Weights of a small GPT-style language model, trained from scratch on English Wikipedia: rotary positions.
MLP neurons of a small language model. Each row is named by its layer, matrix (up: input weights; down: output weights) and neuron, and shows model dimensions 64-127. Each number is 128 + 24 x the weight over its row's rms, rounded and kept within 0 to 255.
After each neuron's rows, "fires after" lists the tokens most often just before its 100 highest values on Wikipedia text that the model never trained on.

L5.up39 [118 130 133 119  98 130 170 171 132 115 161 145 132 124 126 117 130 116 143  85 120 126 119 133 140  67 117  86 167 129 197 138 100 133 112 119  58 138 162 106 117 153 109 118 127 177 138 133 151 128 125 141 131 134 117  89 151 106 128 177 102 135  98  84]
L5.down39 [134  82 139 157 129 135  93  94 102 110 146 109  74 114 140 148  82 144 120 182 164 103 133  96 117 143 172 163 133 115 114 129 143 144 108 156 103 111 103 138 153 103 149 107 121 179  79 139 178 122 124 115 142 128 104 122 125  85 128 179 113  81 137 115]
fires after: ":", ".", "\n", ","

L5.up44 [166 140 138 105 128 156 164 112 139 128 103 118 133 149 134 108  58 116 114 117 105  83 144 129 114 107 134 116 124 107 123 105 130 120 134 128 130 130 130 117 139 118 106  75  78 137 104 110 112 137 186 119 133 105 168 118 142 158  88 128 111 133 161 145]
L5.down44 [ 80 160 106 112 175 129 118 121 117 138 115 144 135 117 132 147 133 124  99 117  57 158 133 114 149 112 117 147  84 152 158 147 136 137 117  85 108 143 105 133 131 128 109  95  96 151 196 110 154 126 157 135 130 129 176 152 125 129 118  82 141 157 123 135]
fires after: " and", ",", " but"

L5.up177 [111 160  97 126 127 114 153 129 137 114 134 166 144  88 145 129 115 137 123 160 151 143 121 107 142  97 111 106 141 151 160 103 134 102 145 158 112 121 137 148 133 122 128  93 132 150 104 143 162 129 135 182 110 176 140 134 148 110  58 141 157 133 125  97]
L5.down177 [118 127 171 149 158 109 139 144 119  99  90 143 156 106 122 118  72 143 135 129 147 121 117 104 104 163 124 109 162 100  75 132 152 116 127 118 141 138 141 138 128 127 128 139 176 160  79 148 138 111 152 136  79 137 136 123 139 133  96 105 158 122 118 128]
fires after: ".", " as", ","

L10.up859 [134 138 135 118 129 102 122 101  74 125 165 142 118 135 101 155  96 125 104 149 151  76  82 105 134 133 144 114 101  96 180  93 121 123 138 108 148 135 136  97 137 136 131 103 148 159 115 148 137 181  99 120  90 123 145 123 174 157 137 156 104 145 103 173]
L10.down859 [133 147 128  83 114 183 149 126 126 135 128  91 159 141 120 141 158 103 153 146  96 115 144 128 153 112  86 154 148 114  93 163 114  88 144 130 103 124 138 175 157 109 153 144 102 148  86 140 112 106 160 119 163 147 156 130  99 116 135 122 180  93 135  99]
fires after: "\n", " |", " Ar", " mid"

L12.up766 [137 145 129 145 154 156 139 144 115 133 111  91 151  90 109 103 114 131 116 129 141 141 111 107 140 133 155 111 156 110 135 183 108 104 105 124 109 104 126 110 118 130 110 123  92 155 121 151 122  92 125 107 149 161 131 102 125 109 127 103 122 139  64 176]
L12.down766 [174 104 154 127 116 108  95 136 121 170 109 117 157 112 112 128 122 147  80 121 105 170  84 130 127 102 149 105 141 143  96 151 146  98  99 190 144 138 146 171 153 154 120 151  97 148 135 131 144 151 173 128 192 121 136 120 130  90 131 135 145 168 136 122]
fires after: "\n", "|", ")", ".", " 8"

L5.up769 [164 140 158 126 150  86 136 163 119 117  81 123 135 147 124 144 100 121 136 119 134 135 146 123 165  95 145 140 134 110 216 139 115 129  97 202 128 124 123 155 135 144 123 112 141 132 103 135 157 137 144  99 136 142 129 113  74 124  99 117 170 138 120 134]
L5.down769 [138  82  99 146 133  91 138 105 163 169 122 137 141 134 103 127  98 113 121 157  98 120 103 137 108 123 110 125 101 125 136 119 145 124 157 122 123 133 116 124 156 160  85 184  76 115 107 135  56 185 147 113 159 167 130 124 155 124 165 104 119 144 154 119]
fires after: " the", " of", " from", " P", " St", "-"

L2.up893 [149  95 136 135 164  96 147 111 112 120 131 115 116 145 107 129 160 111 144 132 129 120 123 195  91 141 134 156 150 100 128 117  93 130  96 138 108 128 101 148 102 168 192  89 134 114 119  96 115 134 109 142 110 103 152 140  81 133  94 162 116 127  82  94]
L2.down893 [145 147 143 136 148 124 105 101 113 124 130 144 161 131 134 176 173 101 108 155 115 150 135 109 132 172  99 155 118 118 158 163 144 109  91 176 162  86 142 158 129 152 122 136 141 141 122 142  95  95 130 114 129 119 149 138 133 160 139 129 146 146 149 121]
fires after: " the", " |", " a", " his", " all", "The"

L2.up372 [159 159 118 128 116 140 120 140 120 138 138  81 160 140 137  98  81 131 135 147 136 117 143 146 156 122 102 143 150 114 107 129 136 122 108 155 116 135  96 133 119  81 128 118  99 172 127 101 128 134 124 140 170 120 163 183 130 130 107 112 130 125  90 157]
L2.down372 [124 121 128 106 111 160 108 160 102 111 161 129 141 126 127 100 118 117 107 122  93  92 141 117  90 151 131 111 176 140 135 156 154 135  79 128 126 156 112 127 152 147  95 123 133 170 157 136  76 114 159 111 152 136 132 153 130 160 139 142 149 142 107 115]
fires after: ",", ".", " Despite"

L3.up74 [147 110 134 115 104  85 158 104 128 105 145 106 122 164 114 173 164 138 170 137 126 152 102 228 118 148 163 153 129  97 140 141 112  89  81 135 133 142 121 161 155 153 163 132 127 111  81 131 155 165 131 132  98 108 162 125 106 108 121 166 137 125  71 128]
L3.down74 [124  91  99 100  97 125  92 123 123 130 143 128 168 120 112 131 171 140 174 107 151 156 154 166 108  99 120 141 108 119 117 113 124 131 104 147 138 147 106 208 151 131 132  76 126  85  51 157 143 135 139 128 120 146 123 136 163 100 146 184 133 123  96 159]
fires after: " a", " the", " |", " his"

L12.up1191 [118 111 149  92 148 127  80 114 164 123 140 140 113 102 136 146 115 134 127 145 115  89 127 113 114  96 140 129 112 124 165 123  99 129 149 115 120 154 172 160 126 117 133  91 119 142 124 123 140 129 106 121 127 103 124  99 177 158 154 149 104 157 152 157]
L12.down1191 [144 104 115 112  95 132 116 192 150  78 143 122 118 144  86 131 125 118 120 134 139 148 112 136 145 109 106 103 124  90 109 175 152 111 141 142 130 126 109 127  83 135 100 106 120 147 182 112 114 135 169 168 125 163 140  97 136 130 137 183 158 131 147  92]
fires after: "\n", " |", " Dark", "-"

L5.up929 [162 109 111 173 118 103 147 149 181 111  98 104 119 155 121 153 105 112 139 119 135 147 120 131 163 145 145 121 127 109 124 153 109 108 136 138 136 142 158  89 161 125 128 136  96 191 127 164 112 136 145  99 134 163 130 125 121 113  97 101 150 123 144 153]
L5.down929 [139 131 108 126 128 130 115 148 119 128 125 135 128 106  84 126 136 153  68 114  88  86 141 108 136 131 126 167 129 131 108 144  99 121 176 118  94  98 132 130 135 145 118 125 130 119 117 152 125 158 141 151  97 158 142 108 150 141 114 179 100 145 145 134]
fires after: " the", "\n", "=", " from", "=="

L5.up507 [121 119 129 118 146 127 119 137 130 134 147  82 121 139 111 160  97 109 127 118 160 111 145  85 115 118 122 120 108 140 130 133 106 127 113 139 105 193  92 158 105 130 149 113 127 134 120 107 159 150 172 110 141  92 128  83 137 115 138 133 125  97  89 116]
L5.down507 [127 121 146 134 114 131 121 123 121 127 122 129 102 108 168 129 149 156 130 155 117 176  88  96 138  92 127 101  96 136 162 112 130 101 113 102 138 157 133 121 113 112 105 157 136 129  92  95 119 153 101 151 145 114 108 171 139 171 106 131 160  92 100 164]
fires after: "\n", "."

L3.up197 [140 146 124 101 144  78 152 161 140 132 174  90 127 177  94 101 133 121 133 196 152 118 109 104  71 102 122 118 147 146 156 134 151 127 119 169 103 163 113 148 157 131 160 126 105 194 102 125 135 105 120  93 151 101 127 154 114 144 138 118 145 149 114 149]
L3.down197 [101 118 132 138 175 171 117  81 131  89 117 110 146 156 125 110 119 135 115 121  72 123 115 117 146 154 142 130 130 140 121  65 128  91  68 148  79 125 132 145 100 171 116 128 152 114  62 124 156  80  78 117 129 167 171 165 113 142 140 143 101 175 146 139]
fires after: ",", "|---|---|", "),"

L12.up204 [167 104 115 131 144 160 150  91 157 155 181 101 153  85 115 210 139 125 119 121 174  79 148 123 107  55 125 152 173 131 137 148  84 139 104 112  99 127 124 116 112 130 136 133 122 134 123 124 136 128 125 128 157  91 162  86 164 152 134 157 129 164 145  78]
L12.down204 [129 104 124 138 122 155 111  94 149 116 140 105 124  93 149 114 161 164 128 155 153 104 109 166 141 107 148 116  93  98 127 145 150 142  95 128 136 108 101 135 151 127 167 141  96 148 106 127 101 163 138 118 117 121  84 165 143 140 134 120 174 100 163 147]
fires after: " |", "\n", " The"

L3.up21 [ 99  88 100 121 129 135  99 147 146 157 148 115 128 149 117 125  86 113  88 125  95  81 135 146 177 118  99 134 178 155 129 179 147 121 129 154  85 126 110  95 101 135 146  85 129 174 125  88  97 150 113 148 127 143 126 154 122 129 112 171  97 103 119 125]
L3.down21 [141 142 115 171 115 101 131 119 112 118 153 141 101 132 143 140 156 118 138  95 136 146 100 158  90 148 124 152 135 108 142 147 117 104 116 113 125 114 122 145 185 153  85 125 117 108 155 100 126 126 140  92 141 142 110  86 161 126 126  59 156 159 131 158]
fires after: "\n", ".", "'", ",", " addition"

L5.up539 [129 151 154 120 115 104 142 124 130 111 101 128 122 125 114 182 125 109  86 130 176 112 132 145 143 114 143 135 111 115 105 147 112 130 109 136 121 176 128 104 169 106 131 113 104 150  99 130 148 144 158 147  95 169 132  93  98 133  70 130 169 131 120 146]
L5.down539 [135 137 142 111 100  93 115 132 126 144 106 126 155 157 132 121 122 101 112 119 124 164 141 143 160 111 153 162 130 125 132 110 131 112 162 136 155 125 125 115 158 158 108 100 118 105  98 101 109 123 126  92  95 147 138  90 122 105 116 105 157 111 128 129]
fires after: "\n", "-", "=", "==", " Battle", "==="

L5.up314 [104 144 134 109 142 132 125 160 112 134 103 127 127 130 120 143 112 115 178  91 159 112 120 123 130 108 130  88 189 137 126 142 158 116  85 147 104 123 113  89 164 152 133 118 172 123 108 150 144 137 155 114 104 151 141 120 143 126 142 133 112 156  92 106]
L5.down314 [123 131 135 152 121 124 167 125 117 156 144  92 146 169  92 175 155 129 106 141 113 159  95 106  95 130 124 144 120 129 165 137 127 139 127 119 138 123 140 145 117 125 141 133 151 169 151  91 131 117  72  99 138 138 131 142 104  81 115 155 133  94 127 104]
fires after: "\n", ",", " Season", " Image"

L3.up859 [160 147 127 113 149 144 134 148  89 156 131 111 132 113 104 130  86 121 140 129 165 120  98  97 137 108 119  91 160 129 114 157 130 120 140 133 100 136 103  86  89 122 119 112 108 133 124 100 137 103  98 153 160 134 153 152 129 124 104 128 122 100 122 125]
L3.down859 [118 127 110 157 108 125  98 121 117 128 130 125 110  82 104 145 133 106 167 154  79 128  95 148 125 118 135 111 162 131 120 136 123 131 116 132 127 187  90 101 156 122 108 126  92 114  94 119 162 143 134 138 145 128 142 124 135 153 155 113 129  86 182 138]
fires after: ",", " was", " is", " which", " It", " on"

L12.up291 [141 160 152 107 153 105 144 168 156 126 151  82 171 151  96 131  97  85 169 107 137 131 140 149 147 130 129 143 111  50 117 144 139 105  99 131 144 142 137 142 164 143 134  79  86 111 111 110 127 139 158 107 110 112 115 123 166 166 149 122 146  88 136 137]
L12.down291 [135 146 111 141 116 175 107  95 140 140 133 196 107 122  82 126 145 142 110 131 132 138 104 119 124 110 146 155 157 156 165 135 122 198 141 136 129  97 144 100 116 138 132 117 120 142 165 157 115  84 118 132 124 116 151 129 127 130 121 148  77 170 151 132]
fires after: " the", " of", "\n", " at", " Championships", " University"

L10.up769 [123 154 170 114 182  92 164 159  93 115 105 126 110 110  85 135 104 108 149  97 145  87  87 127 177 134 137 115 167 142 175 132 151 182 128 164  83 141 102 105 106 134 159 110 128 141 121 131 152  87 100 108 104 132 136 146 120 133 133  86 105 143  99 134]
L10.down769 [119 127 160 130 147 109 144 127 163  80 136 135 102 154 128 132  96 150 129 165 122 155 150 129 138 138  86 131 152 176  96 128 120 133 128 160  81 144 134 157 138 151 134 128 136 138  84 125  87 157 112 120 146 123 130 103 108 103 118 142 141 103 123 157]
fires after: "\n", "-", ",", "dit"

L2.up874 [147 146 126 118 146 117 159 115 174 148 131 139 142 130 129 169  96 128  79 121 147 107  94 149 112  37 125 174 108 137 111 120 138  94  97 144 127 112 117 127 116 134  74 104 111 159 125 150 124 133 148 120 145 130 134 157  94 118 138 161 136 142  93 138]
L2.down874 [107 135 138 147 142 105  96 119 114  47 154 114 111 141 113 170 142 146 117 129  92 100 166 177 129  72 174 104 113  77 133  95 120 163  91 116 135 130 108 110 122 143 169 101 132 145 130 124  92 152 108 119 130  87 159 125 153 145 162 126 127  81 180 153]
fires after: ",", " University", " one", " non", " |", " some"